{
  "n_layer": 10,
  "d_model": 160,
  "n_head": 2,
  "n_kv_head": 2,
  "head_dim": 64,
  "d_mlp": 448,
  "vocab_size": 8192,
  "activation": "geglu",
  "norm": "rmsnorm",
  "norm_place": "pre",
  "norm_eps": 1e-05,
  "positions": "rope",
  "rope_base": 10000.0,
  "rope_fraction": 1.0,
  "qk_norm": false,
  "attn_scale": 0.125,
  "bias": "none",
  "tie_embeddings": false,
  "parallel_block": false,
  "init": "uniform",
  "init_std_qkv": 0.031,
  "init_std_o": 0.0,
  "init_std_up": 0.031,
  "init_std_down": 0.0,
  "optimizer": "adam_variant",
  "lr": 0.00267,
  "lr_mult_qkv": 0.5,
  "beta1": 0.9,
  "beta2": 0.98,
  "lr_head": 0.00773,
  "grad_clip": 2.0,
  "warmup_steps": 244,
  "schedule": "cos",
  "final_lr_fraction": 0.0,
  "batch_tokens": 65536,
  "seq_len": 512,
  "doc_mask": false,
  "train_tokens": 338800000,
  "steps": 5170,
  "dataset": "wikipedia_en"
}
MLP neurons of a small language model. Each row is named by its layer, matrix (gate and up: input weights) and neuron, and shows model dimensions 16-143. Each number is 500 + 40 x the weight over its row's rms, rounded and kept within 0 to 999. Numbers have three digits each. A neuron's up and down rows have the sign that makes its largest values positive.
A block is one neuron, or neurons of one layer that tend to fire together. Before each block is what it responds to, as a language model described it from the Wikipedia text at the highest values.

Description: Post-delimiter token starts. Hyphens in markdown table separator rows such as |---|, and first word pieces just after an opening bracket or quote, such as (es-pecially, "im-mediately, (di-vorced.
L2.gate1:488436559404554481435451534482436495507480547429538481487506440557522539529515496484459469612429491531451583560494544426491542472522460531467523460458536500508461570513462480505471445489425522472544472521478494488503509468437465516515498503446479452504511551516509525406478504537499516471540538445568476446477496414497537489462512444497459492472473441472528498484529463530477550452520
L2.up1:518535509509500502567495545501562489486503417495508510517494513511574567497498488521453419507511513520572548474475477502384428497435497495549530497483449516499434465492472465480575507451510573487517499515461528513509519441481570497433511474475527517415636566480496449482510502476521540517563484490489558448467545548450472457540409490543455555516465458555505528478502556469462583485547
L2.gate17:449452476481530471491438547492460555512505570447535432510526550489450558480538579534447480532466440479552524607473563472470479458522449579474465470478524533553530568498484531463454448476469546509552510531471461480517517517524542521492547487512531532505571493503493498461570516484532458456540507499525510420473495489457581479431495469509504478568511488450530555438552436443488494483554
L2.up17:461534453458497536560423506512562519488505542405511512435556478516546464447414518569464515533617535512561465399424489514492483476506503530531487504537527546502497556502532579498535521499471502514477524478496532516556560508497487543490560542555454528511508483496501522460529510485478474444518469520379551485452460463481536516543494556495453532644466532512499545504519401449531520550507
L2.gate44:525545526494582483482436543416485497522523539465483499498499499460446486481597501534539506545511468502490516628545576525582441479511553468544475490475542482510561514474540556561526500497492540466535479519544484466521474564536477504489520477539486482573522445420511496536447470498559391427504467459544521440513498532546598480485543454451524500518467506428548515492553416498441564492511
L2.up44:547460551494560532472521590499468515489527517479364560440465547486503538453528540450451430548519498533519508496537516528500540563532563447534514570522517447543531542519494542536521478564523514525517492534474485480460493460530502542428516518479552506521482495536465416548578443496483449468435438408505395537494457555484485516484502497499455510508493508546504467523505478395495496532531
L2.gate97:432462456505524409495501493488419550459448442510598462521469437494437569512575518453561538465487359479468567503549529531531425492571486509509490418447485481514551498495510513470471525523479476466509496531541496495464489553468523530488496548466493554535526513464470518533482531444514459494546572484514500493501503538494491478452497539450451511506489481471524510543601504528479504429536
L2.up97:462411510558488490515477477562470472528476438515535478557520458487480543481605525549487597517498467491431544532481548539489453506521514498520468532456474476486543512542570500521497514561574511457458499535527536488513400549469508460467560529533496542538493462484508525525421557543499474517491537400454471547513515541482454534457566450372482573501499513509545488560519461536436475469552
L2.gate99:515426512524535446466499505515462581569522492477534472437496521486428553467532515501539473505544355500503486471496526544529507473463491612486445504459547497522461450492507480423470495495459473515515460551482481428473553503550482497500530471557486505557477531495463515520537433520517470472467467521561497448508455482536441490544465491534500475494504458488581522520586514521471475452586
L2.up99:533540438516542467499449541490522493557496384516567504462416533515535517400547467603533513542513500545418492388456517526494470463472538537557465581495467564509510514497460480479582543530575537516434520442584526476555557520584515513515535518532488541509441511462449487536508453549517486470496498535479495463489442495469422500542487493468523578514473545516526538494531530508531534501558
L2.gate125:514527575518588506451466579473534547571479460498547524436433527434468458505484507513533457557437479525584492496619462492480458572467471509521508474498484509501456557425540556482495469534481490511508522537474492493516433467517456466545498485483536486585534516444477519565495482413564528414540544492498517471558521463517450481487517541511466472482459420540517453486571554532551488513521
L2.up125:498564492506566449450488554505527470487476435428559533475511512513521504453594489540583550520492502464555462432540498514522467591488493512550513516539509492471485484479570565493539520508550586555502495483540553491527503437485499492512596560542534422527446487478460469484587484452563546501609513496526505504540485489484506482534471477525437514492558576464452510546527574550521527575498
L2.gate139:495477507492519513456424510497424586508518503485480454525519521464544581572567517452554459467553411486480549602512499492546493405501425555436508511558475426547538485513441477501492376494455500505575494575502491499520489518488536491428504444523457465515489528493500531483457549519470537494534502519530541492539494545458526468456533406511516516461510559501570454544482450498439457460510
L2.up139:528496410498488433446501492460533480474546487434475556508565504502504453490541453467495472570502494495432485548472465521528483487513493496573488505557463468504502457511502443515565494583544550547491480480485475533530529510575515453450610475518420479484493434556509564465462479581430491473538423512513491457525534544471515453575524488529547592472493545473502467458499499497447543506461
L2.gate152:499465483496510427491481561487516561600529465486479438552569567488490477460556552468455526506443354523483476469519483466510489494447494547479474503488529439513568452415544488504512436519514515451512525565567465395445483455536527534524501496469524487539526488501503521527536502518503485455525503495504546505488450508452489439487536487549487383503572490494569494587552521548454499431543
L2.up152:509465487426523460517486528488535548436540419438456499480554496461521478494542479520514540537495415524551478511503475502446481462486515496541446464519441467543518452508534452466503434521531545474548537546491528506487439505547566504492542589514516475474486487522535463450525545478451554517575555491541585580436510495442500491440568481530581515455501504462548442492490479510452497450534
L2.gate162:584441509498523522545434491503499534449515621509571504497489503475455517556557556441520413503464445544501527550465548491469502483530480594449458409493543500583560523427462496505483515473454478543522483498539478416476512527544525510491483519443502459509463545472496506507501481481505503495482507518461525506509475442465529509497455427512436468476492509482479490491535442550486559472588
L2.up162:565519507423508591519471428591503499450600458501522563472548557447500542495515463541444505453510459547477586456505502494450487458504506533511498496479517523502444498467534425564440546501497504552533485462506520440561468468502491387558494477442519495493507476538520499507513500464497526575506457475444500447526498446504547498525507529515531515534566508460422532501523529467556536469591
L2.gate222:561541495489528463465501516456487505489504485535565526429435481493409535527518478437574456499482433497567484446544485528517503579581466585506487505494464506448569532472461469477478486512554496504481572442531470524506594417497523523468550567527539527502503449516537461522606445497508519514504505509539496490502448498532528460443511433514490491486538495480552518491473536589544484487567
L2.up222:480450465472502550519428558555513507411474530514500556439517501503489534485479512488506500447468495494569554480526490511486489443445497450572540518583597602533522515465480499443548504535533463474472472507473444545582519468574566587486572453494484468483531456460513436488515515450555476553482522487528511456552474528465470491515455491470446518467471524470468485517542487480417510503528
L2.gate278:487477463484541474521373520516427546573495473433507449491536477525468561510569518534493423525501437602517491478494493531522552492503532559546456497531479501543558483530526468521464479494544480517473439497490477502486494518522495486492556441483471413539595489440461498497533477536576462503550500514486517442480453535491542412419484464514516505515529461494569423467534461552481524432492
L2.up278:545477498481521528513529557543456516479474521480513517384555519457538495482586568520500543478512491467486485492538526443474490447536524483518448506420432525493500452532480488435484503501474557494494512515541506501478485467528489597527536516452498498514403467526509558535577464483452523481529471516525477497481513451476495455476535510534544507536447527517455562519560502424483458526573
L2.gate314:566481535447517492447467464510462524445476544454564455471527484517444493464499591492435425489544522530498531551483555466494524522540486495483448585486508429484546452515483491555485460481500471504465387519465479518483511554578555574532532426512519556623525523539503512449519515458505522500518504504485473449500439500475448458509450459505526550526500447544549495537519451421476576549528
L2.up314:571546489471538502546437497504551486465523468501511473560549418516551465477546497553416536526497446543497453477471578513501485514454485491475477497481478547508422542543429521468485493506536498482498513468476474507446551526517502463514620461483459487537451503492503526418474529397495559535550564505457503528464500493495529485497439495518521482540537386535526514563506433474461470541584
L2.gate357:485483514453527518489414540471490505527525495504457502519524528508411471524571549510506437497541443535543489515478485499500469497557462555515488501522528468506521453469476472544542500515541516494502542525559515507440513512527493531454533486551431520511522517490558469536491487514595493398559522473522527462570503489461607467477609484487447426532491511447530472594622504546432526469545
L2.up357:531476507492564507441494570455461454490547420491504464524537465496530535523529420447628478459488479538560555507477484528512477557478415539545502447508557462523521526537504531517499455527517432461526524528469474483474514445532468480535459513525503433585491524508558534538508492569485457484452620447507547489467535500484547476491489560437527473475453591425518446526493437516470532504512
L2.gate406:474437547521514456488468532523509563570489453462575477515423509485476464542569542429556491529448466484494496492488421497461484540533472585470540465489552488531487477566461491416456483521546547479549490514466495524465553511552448494563536456444554568482532520471469539526488425438521588416487513504542552440480478504520485515513502569518488501483544471519606473547522507519508520455635
L2.up406:469479530501530486532490536481549518476546398516549608524473572490537550490562470576597494512501541550541474397510514557533468507521510567616509571483489484550538480533559504482511546529535497507528512515470499492515518484550465458467538490497546538569484480469413537543565461510518455474512531510453536488437456509437455487486521528471534557530563531444553596475501489465480534509550
L2.gate408:441461497531574447529419547472450583541456473518526506527525524496506533480526582514487446509436502537514468532502489492524530416564507533554490537480434492499520567525501476471505491452540507517530562523532490471468483558532506537486531507540484499606494523431513496435598455526581492473506494514485453464498524512466504409520491468557441447482556446499546441540547505488433474449588
L2.up408:522513523488493514537484438523453514466532470527494494515494388515551528500440483490554466474560498538556536534508500451549466474470510485516537462461518492527567557518507503496523536455494473489593506529466585494482472483448456528479455572601499523506485594467544516518470493533474580506574494437433451510480529466457444515550425462596487513484516551486489460470497547474453522535499
L2.gate431:525432412577476471535454481595422570518482517521446453510471498607481581468536490529459475543495482573588478529545476466479450476501442500502534488532484471483552513472505531482478459581587502548484509539499532452523483474516517567482599496482458449465518518490422524477540531497517430502474465561536445443489486514516474480464541447427495492580499469549484472560488488527500551438471
L2.up431:525469463543466470492575495537510483566490493531435497486480535542515507552497508584521509435424509574440469470479537472497500464436464638510485549488477499492607520544475491475535418546472524511493557448538508564452599431493520552482513535480521488508476579484497518511508520498471507540581502613441524501441466518460543469568475573515486473529551471583514515522475500534547491521500

Description: Clause-opening connectives. Words that open a new clause after a comma, period or closing parenthesis, such as though, while, but, is, It, that.
L7.gate48:533475442542476464529516513550484493519484485480522493546504464477552557462469536522437492403428474461478479555564465512555448487470515493425495520474473437517529540451487567473520479487489538503510459530448474530558496550540545505460475487526478547512545498472528549537547463417479461415425486449463475501536443515451535467526496369534497470500451443496463468547482519530515572502542
L7.up48:529520495495434457565544561507534521536461473521472506472476478492480582502424481487501459509478521554518500475535501483509496517565518501534445494476521500503511589514589558423451478501385512496476478525528422457460450559444552471413585415534495531458457508522542607499566459503545501510550426435500498527491460534504517452544484485441493513571497461502530477455516549528490499536495

Description: Clause-opening connective after punctuation. Prepositions and conjunctions (in, as, with, on, when) right after a comma or open parenthesis, plus closing quotes after a quoted sentence's final period.
L2.gate25:467439525513490521518459523542462539554486553514544467557499509493443552511532545496508397555427503548506487577485534482502462527570480564477508566462492437534537520483527495468547544479469549462492506586551500468436529512533477509550493466522495462559581467416481524490536486494589508449520503481472435467511470544568447490473529478489461457559529436489575452540561486478517546527549
L2.up25:487514492499489518530466478423553490445514493424504500581406496495498497550487469582451462527469444511520501511498419510475486430528513536498463481474526489458501519518578430419509537480476435421437512471514500502458527520524475476576495512513500493517514501440537490508583506540543455471487535570471552468541550488517528507492577472483461482568469476498552440480509435522492425498517
L2.gate29:545488466457494502535497596497427508525487521455477506489481478519536533519519547517468461443451466561522546573564493540546461476571466534511472522496500409523541517485570524488518433532541586471496444578497505497495535532530436590436483448529452507519566415467463445478550553488484370483460540517491475511511440505543592455491535413460472443516470513403536473522481470471471537511533
L2.up29:527540547524524510606447498561469486458479440529520448481524551464534492512500518479451514438474529503553507486561514466500434429561518473468498451511466520448511542574512554464442519517520483531513542505490509619549502478421542462490490522518545461507469513507544530493547486439498504499492459489484533630469508450499520509535480535528467552522501557569499529554495498483467480491513
L2.gate74:490557536484512431466476534499475484573422473579494387449496507509450535500522522513491435528426494558521525523502503500572477485468562547520472530466557410442539525511524596485562470496526530539485484541546458489465551438478496527451505486507501440545498431511446458531515449494553490509527451496517519449537383541493423400505486523492497511459533524500572512572493512510504595508548
L2.up74:431514453509527474545463486521539551504440538561502445479543458522460475508437383477479483538466507466565510440497467539479591489490499516490526463525566471445504469429504455539565519498531505469517525548553466566458476529600510512513447507526482456463543433543443452405497502527488510465565542544533535496476496609566456485440505509510535495464424571446535508480463444483504514477504
L2.gate84:430508524491481515467465485562521526555491551580481491578482462523474466487504525443503492548502526497475515517456462426507520542489433494391632560467503474437520535476481568526527449556465505515543488482593519556550509422487455499532409491510476437532574487485483549492520525495534497468532499469459468485475461511523560521506506497543507454507437449487519494449452578444473468463554
L2.up84:464548475556508511479449479506511446536550506572494544581490447458573499493477531475476517491500556482491536471441532400521457536477505487483484570483561457479525520444457509521512471482423506406479537492533472539499466502456472509491406559468529474514552492478554456532489430467455524568557420463504513544472456579506527573509497498542521482468481490511468519423446471495523534517505
L2.gate91:526538500499532447522480491513462506538497482483512556534530527547457461378521545531525447456561502454435547488524532486556519454495542531501461593503456440545478518492482520435514509530508432508494424498572473504504549494547506514556478477459467529654601530423501459496610479539577482504467446531529478463482472506494507460475489461470499524489543527542548529497441547455491495484559
L2.up91:531486528438481531506494496463469464566532512458430569558514463524456448455497461603437465488525498483542453457489572500531440489450476529468451463583536512508447514478596595490458520494542450501476411538502520425558490557442485498502496508426454495533489500459498543524538436536507503471435530516538498465535470476377597498475549458492517494487445493436469522501494531452466510486517
L2.gate202:462504544495475455481428520502501556546505532553512502491420500503406529500512513473463496542443427565505448539489454509486420493570471519445527459591497586477554539462467533520397467437493512453520524485452452564477468520584506527488493486510529479482455456487514559525493534494578504529434515498493474542549500510504523507429514483479482483525497472502517437475470490536474520505510
L2.up202:476584475570491474567464446509558503398471431494550559529539582530499506485545463529543546490473526478527512494495470505544481454514561525505472452474522496469482520544405429495519512484484504500505568470482487475501478518488579556495474490530521478533465489459517489477469529603535540518510434518508436522504543455425470590493520504435585504506527464602487498456462485498559548477462
L2.gate234:507443507549527520525455531440522566534471492458534451528478538517502523503513479523500409543455502495545443507508468526477496508497526552502477486437454434526591579520471507488488455491483513547479535514552488421505599495559570487465448542436483516404507520478499554592543469459524481526522452505489482480410437483529468486440487494572505508489550483478622550434522488467538537456589
L2.up234:519447496548489505486445602429471537531499512408519491491471509513528525511557484539477438582507496524526455502493515520509547517549520521507484496557518448533522529518439486444491530477440406526476472532542534476506514514549549546456429507490494516504561492492526469444573544458534473510497448533505465540474462507547500547423536428482460437447458421539527488417524480517515545519476
L2.gate254:503471491486481515469524583446484597600509549500481485477537503486475513536510508475495430573450432542501435570503459451529525504503458478523479488490513430486539496506466544513495457437460604423472449598558443506466550522494518520434441469481511482544600489459549529476542500525537510445534470486496490514515434508546524478485512434517461406531473498502571536474553457545492575504531
L2.up254:463517507515532484506406591477567459474500464375525431459513505512502518529508521504522480446517474553573538520470526477532504553550514502578470458530528526516525531577428521482486498497500451470531520461506462508477529472538490436527590533440506540500559511470477500439540493427466545499493432548483530485421503439461577557554523539470460578513536475532552552474499415528479475516546
L2.gate263:484467519470480419557544491546435491586468525576499545475425488480472500453524540498447503489457477509495499448522540473524455529531473451441585517464534525493544540476549493545557570552590498449475521519596516516493418510444473490542487499465487494491537555493486565513455519431547513472466519469535407551494443505541545506517508537498496494548456487521515481545561522515496552509556
L2.up263:479544541499439462540501503561543560457497466490370540528472484462489431478525492560481509551519560450533463515538483572499468441446494503496516507484567533494481556493492435468562594546480488488495481493493494551527520475496498523479511435542515477458536522389474467519480491513528546434444528601492489487442538506538481465488524483568447557423446546467476534442535551522463436476533
L2.gate268:492555413491470563449476519552442480491487563588499481464499417503464525540445474474490426548472510537466575519490511481524493521596408507502468536418478498489539519473487500502565436490415490422524541478518468540441533549469487560467516492542512502504432445465552591497516494478470573513549513483436476543525500552501519500514421529527527441575506488477558500529515481502507534522480
L2.up268:467541519546513569569448427522499468516544465499527455514531450496461480539478518442505411558552475558458570492440522490482447551526434515473495481450544518453492487491483465516518517447527437491488530450517477609497459532497507492536578481458507507502496541415486486581522534521555445472464478512475489495554519454565485517493462508486539536443520435547499432521506467539433424505468
L2.gate302:489509482442550490471521470490518566544424508510482443421505490518454528545529503469511493524494504514587462438521454546539506525449486573454464489476515490429601534487540573538533529538510470523486493529511474504439584488559528544417512482468502522536575456453464519532484463461486475468533471528507492439465379472528414401482496532538498449468478502523513516544509518540490563510568
L2.up302:516603498523548480603480533512519507463470453476489501501520457534453514474556535474422441492528527492448438504556461472431464494526597516517554575487461536507453567461473515492470545478508474453459540484442534444512435501567453593523521516503516465535566575508548516472578536508494517493492404510500520472495474550436463558449502451551491473484513552472499497526553497453483515481548
L2.gate324:474493413490473468511492483487505553536417486468577415491449525490509550511569505470475490530452494520545457515455470458485480531464485607501459517488520432509565560532501535480546498505515438584489495521530479469509532519508491461428478467531518469537547478512539527400633419482543450526547459528474497440434430540511475431505567540506548464488466545456590491493505511499475498456524
L2.up324:451449485536525565520485530527514417481491577538482515464502548522474521525519509544505511488500497465523529552454488495506497599520492509508495537474518530565537531477543480600527533435475521389491400472568508455484457482518517524585432510467534501514448536500444454472534432535545556471453459499469544424574476588510500520536486451555520436506517459519531545541527505422524479557453
L2.gate334:497487482489490509497425546453474478540552546515463534488522466599450516522461482495512506543493479535512495549588502505525515493473472465458594527515516495469493525455518492481534444500512532446457504525569499445560469503481540549529503511371509461484549539493546544516463487524526471487539541507614496535529514519521521497463503447479425470488526503440569418568530488533522530524497
L2.up334:508516600475466514501485528510529562529521448522444558504511495516468469478475567522503521466522603466478509520540476484477523511483560373559565499502501432438492511475569448492493569441506563516479502543514479503505496517433530502545494470447552425466528563515525497541461435485503508568539443486525487528544474524534501494515467514518480438477550467553524460470489527462471495515537
L2.gate413:476572526466482497496518509531515546549431576534502487540492452513490472432499519435462499528516588534511568506472471440500466515512500462441509532473442454398546544548474535539560457476444540587504453544547459575458515475493494518514460464484498509495457505451509574475476495463510496468505464533503538508539453490524432490556439568486496552441494411560480541472489532420543545520565
L2.up413:532490513593547538550449522490506460570444501478447576492491545556497483450491544541478530497416471500384520452431521534467543469517439487545552539498527388494528548428455493489562398515497443452457474517441500528455543474577524484528523494537516521500523497509563528528418541553491452541517477527492421528565468472500498454534530469529510439503509509505504411488507481504497492555484
L2.gate423:459469534486495479501471557458482575484485530438501502476520516506477555505596544476509437527460482501530489476525521515493482455538476592497473460493582514530537522501517534452509485451534428423500502548495488401448565540552567502512583541476507437507498529465537523514616475487528524405569540468543482429519468498496523420518505444566466479470541443508521484522605497488521535459580
L2.up423:454450501486501493527525497448481447442508529446499504496563449503521508475404479460579489586488509446550466558456470471544512473486500505515465435459466499476561437479456552521560471467437502453416519573450530479463447498502463515525537486586545516469512492521492475455506500495476496467537512402445463540474482413442556525567523450497455576511453530506456473485541437476446514555447
L2.gate439:505532468555501505473452517457505504520515444462490462505503542542483582567547501524459449489490442535575503475478525520532522538517476584491458489551576458526521537481455481467529468531504507446542521525496494473507568534492456534505503526488505496505542467490497471498603404504560508560533515541426478435515485527516537524522550421527532486495513459466518528528564499494476556438485
L2.up439:505424474516475484554458571449475537560529419467515502445465537496516556485465560489500435479531519506582459479493552526413399486467497526527534481480514459499583525448521431559478520521500543471510516502513550456465493499504539425446497455461545511476532584479568532507552494440524473483482494488475462507506512515550551504484460464515538562508526559410530454442494467511512480488479

Description: Table separator dashes. Middle hyphen inside the |---| separator row under a markdown table header, e.g. episode lists, chart positions, squad rosters.
L7.gate339:517534528492557456516462585477492517505499514475513466586464454457418500469564483470524457426513447524509489466522511494498399503474467424504539447573599584458516455498538449527476431518522501476497453450451477480548499463480483512548514536485494497555547558453479524513473516424554476482544568475491562390461441488542513463495547484503458490521509483469459468455523481558489505437529
L7.up339:511518500473514411478504522565483491495481493566497534511509422455497502468531536483512526425597449415540569478507548459479482442477505454540452448530508480459460503456494494436475531536512471500483462456498514487531555507529509557539485519519528503512448553511493532437503486446451432523563525526486545489474486502512503478513524506524500475454461496457406469487467495590534467463590

Description: Opening quote of titles. Opening quotation marks that begin song titles or translations, often after a line break, semicolon or parenthesis ("Tarantallegra", "History of German Words"); more weakly, early word pieces inside longer words (pap-yrus, pro-claims).
L5.gate4:503468512532495407482454546552415527553474559526515573514578527501543549488548566482463532465472440488458587535504460513484508541585512497434504550515518485516482449518478448499452553513458504441527503491482481565562452441563532492503583471431488507511580499475524531473528463534557457463504551480533468552502518546510548540479548451504415489549515461479522395487591523453468510474503
L5.up4:448505547429463480469515519536455470531533475559487508488514622540542520527518569461466471480495443496395427490549547534517456516482434441440515456516571457486524469480464583452463534541497530405522546491502524540452478488527500531502506573484459504483562530503551520472488510472548522442479621517462487576537491479448536520482558504564488414460509457488496480459539497538503487493523
L5.gate313:530484515535589512411393529496431564502469511417486443432540447464464542529466584469495495515483504497410459531502440449489516486514480591538452501525500523483499480465453492528514462529445473456524554477550487482467466528492498585475565491454524571491488519567517556539523444477519541523469537538508492479447462505537507493528403519550504538489544537542491506558534540519556459455533
L5.up313:480481564473527572473444541502432524481508547453425455517480506503446461522503510471518447501469532565419480537451447473484467486510443564490509488510537483546555480550449460539585432495459504499469559481499502497439480573530606456511463530481480451503456516490445514489521493544626526552517434468509488466537507518589530523511494515500464487452526473485507504454498491476564540487522
L5.gate383:484539540511506538541399492511448505522509459520577470495509521469451501481496567467418461453488479525477527489589457465509529446509444560473478505519547451485508533414491575543527481485511514468480464499515491539565457468529543563594516421494460479515536504489458499508516533453525501459444505461571512424508508494504484498437581476548463464450536448532532447528574515492459551440567
L5.up383:533515534539544440479456511526417507572575546477475473520545472506465480475550593485455472499475454564527500505527515519586516457492478549462509452567571449459521489458483488501563478478494461396448489534520505594501470512536558552586526487495486429588512529523534491497533478489545497456509528553503519584520518527519548527483562394535427497450536524542517453539521465500459511516553
L5.gate386:593524500489533418474485448424509555496504485520559505467494511486474477537579478522453514545526489545512544468588464500527477458527493465455482458512536449523440488430505582491506534453504484404518460486520436544494485540457462532535544427559501404502509522463526474482470526411513548437516532456561450459477435504483524451486541528445542481503532488544542533461565562574476505513503
L5.up386:532517532484538517425555496469496560503556478457525495474505523507488581527481529443536459522408494537473556484507496470489486557455451571513467570561507464512496554539503417527497585519493504550449539502523500539485508485475468512604497556472492431548466439545563493473460495581583551507532496507413514531539472526469513455518631506498459567527571484508478516530559531504480465508504

Description: Table separator dashes. Dashes in Markdown table divider rows (|---|---) under header rows in election, awards and track tables; weakly, periods in U.S. and year-range dashes.
L5.gate237:529446540467460421532548578505548499480457534557533455477459515459485517489455494567559520459540517499547537497513563520548489486598487460454542452492556430488481487418531464561382571519520527579520502510521471463518497483556470515479469489455516485468492486495457526564513537489545439462497510492502481487523478477532489436432535398478466534489499496503445528472460480487533622469530
L5.up237:472586560501555479500511572475595567488533536505497447518498505451590510509449478455490576531554532470526573422522598497482479498488555476508491453609463501478457503384486500431426529487461423532491515459472552510538531514451484449550517546470557512571559458478489466536456516550572546479478545518442547479461505525484505520505476465504525521523459440491483519520528500517560504454530
L5.gate257:491505486465472512501479549424482511545509462546463495473416437459486451443548565488467486513513464524481515518527539516434483486502490506525504499531466508541471533473495425569543499514613544381496459551506489441473467530527526460472510495481488482476604567443464516583532562496454493428512501495526494498499476446503490558504575472502436507464508509452489522437480488506496510507567
L5.up257:497514535488448437602569445418571469458391463569539532534493449462514508445521515505423491437509490468554485441529460465516505486531544458456499482504548466476501471473564498448492507473490524497448501525453558441470513560553453505523446531498481427518459625475515545457531511442500439468514460485548517555473468438491459511545474485504532487454491478427488510488454471501490520494527
L5.gate271:487526513477519428484485494501425509456482495520534481493504515468465515470464600484527424556550534484529545486521510536478494548540469513522445533477527471510500525511481519534446530540504497472491459549569443464439501592496526558458570498446530500531508499499477493565540468449436473412516498508467441490459439518419466502532467420582439458459532424469516503527560570549516547451543
L5.up271:536543488491509508528521498466496561480543469516563535509399513449434490432443541588483503487515533428462490468490533496479456480558565453512469579505537503560523561570484524531493530514489461464512402538559540500515430596483497531487606468548526490503470500516422515474458504500552538426543554511454553525478486533492524501521478555456491503531447469512501448530503473458521508528544
L5.gate366:502539507482504477502501523409422598509448436489531536536425485483518468449500552425469473528423509507479549517539524492538414511499506516548463481414463503603522508438497465441516541451510476519513434535487532435431538551472491526505499510512462517547530456489518543485473491510554452471563519437510517527513449502476499547448584457542448487421499474473491500491548524439535528479574
L5.up366:569478504493459462473422558562561455541504484445532559528464569477466497520569429465499473513534528508546471497483457462551535484473485530522495433471546547481511421445496517513465537473485542464461500511476464439513607519513489454481517489503493490501436453468449439610457504552554574463483535558503475542520583498530473495501499494557479450502404578557552510486573473551505492435529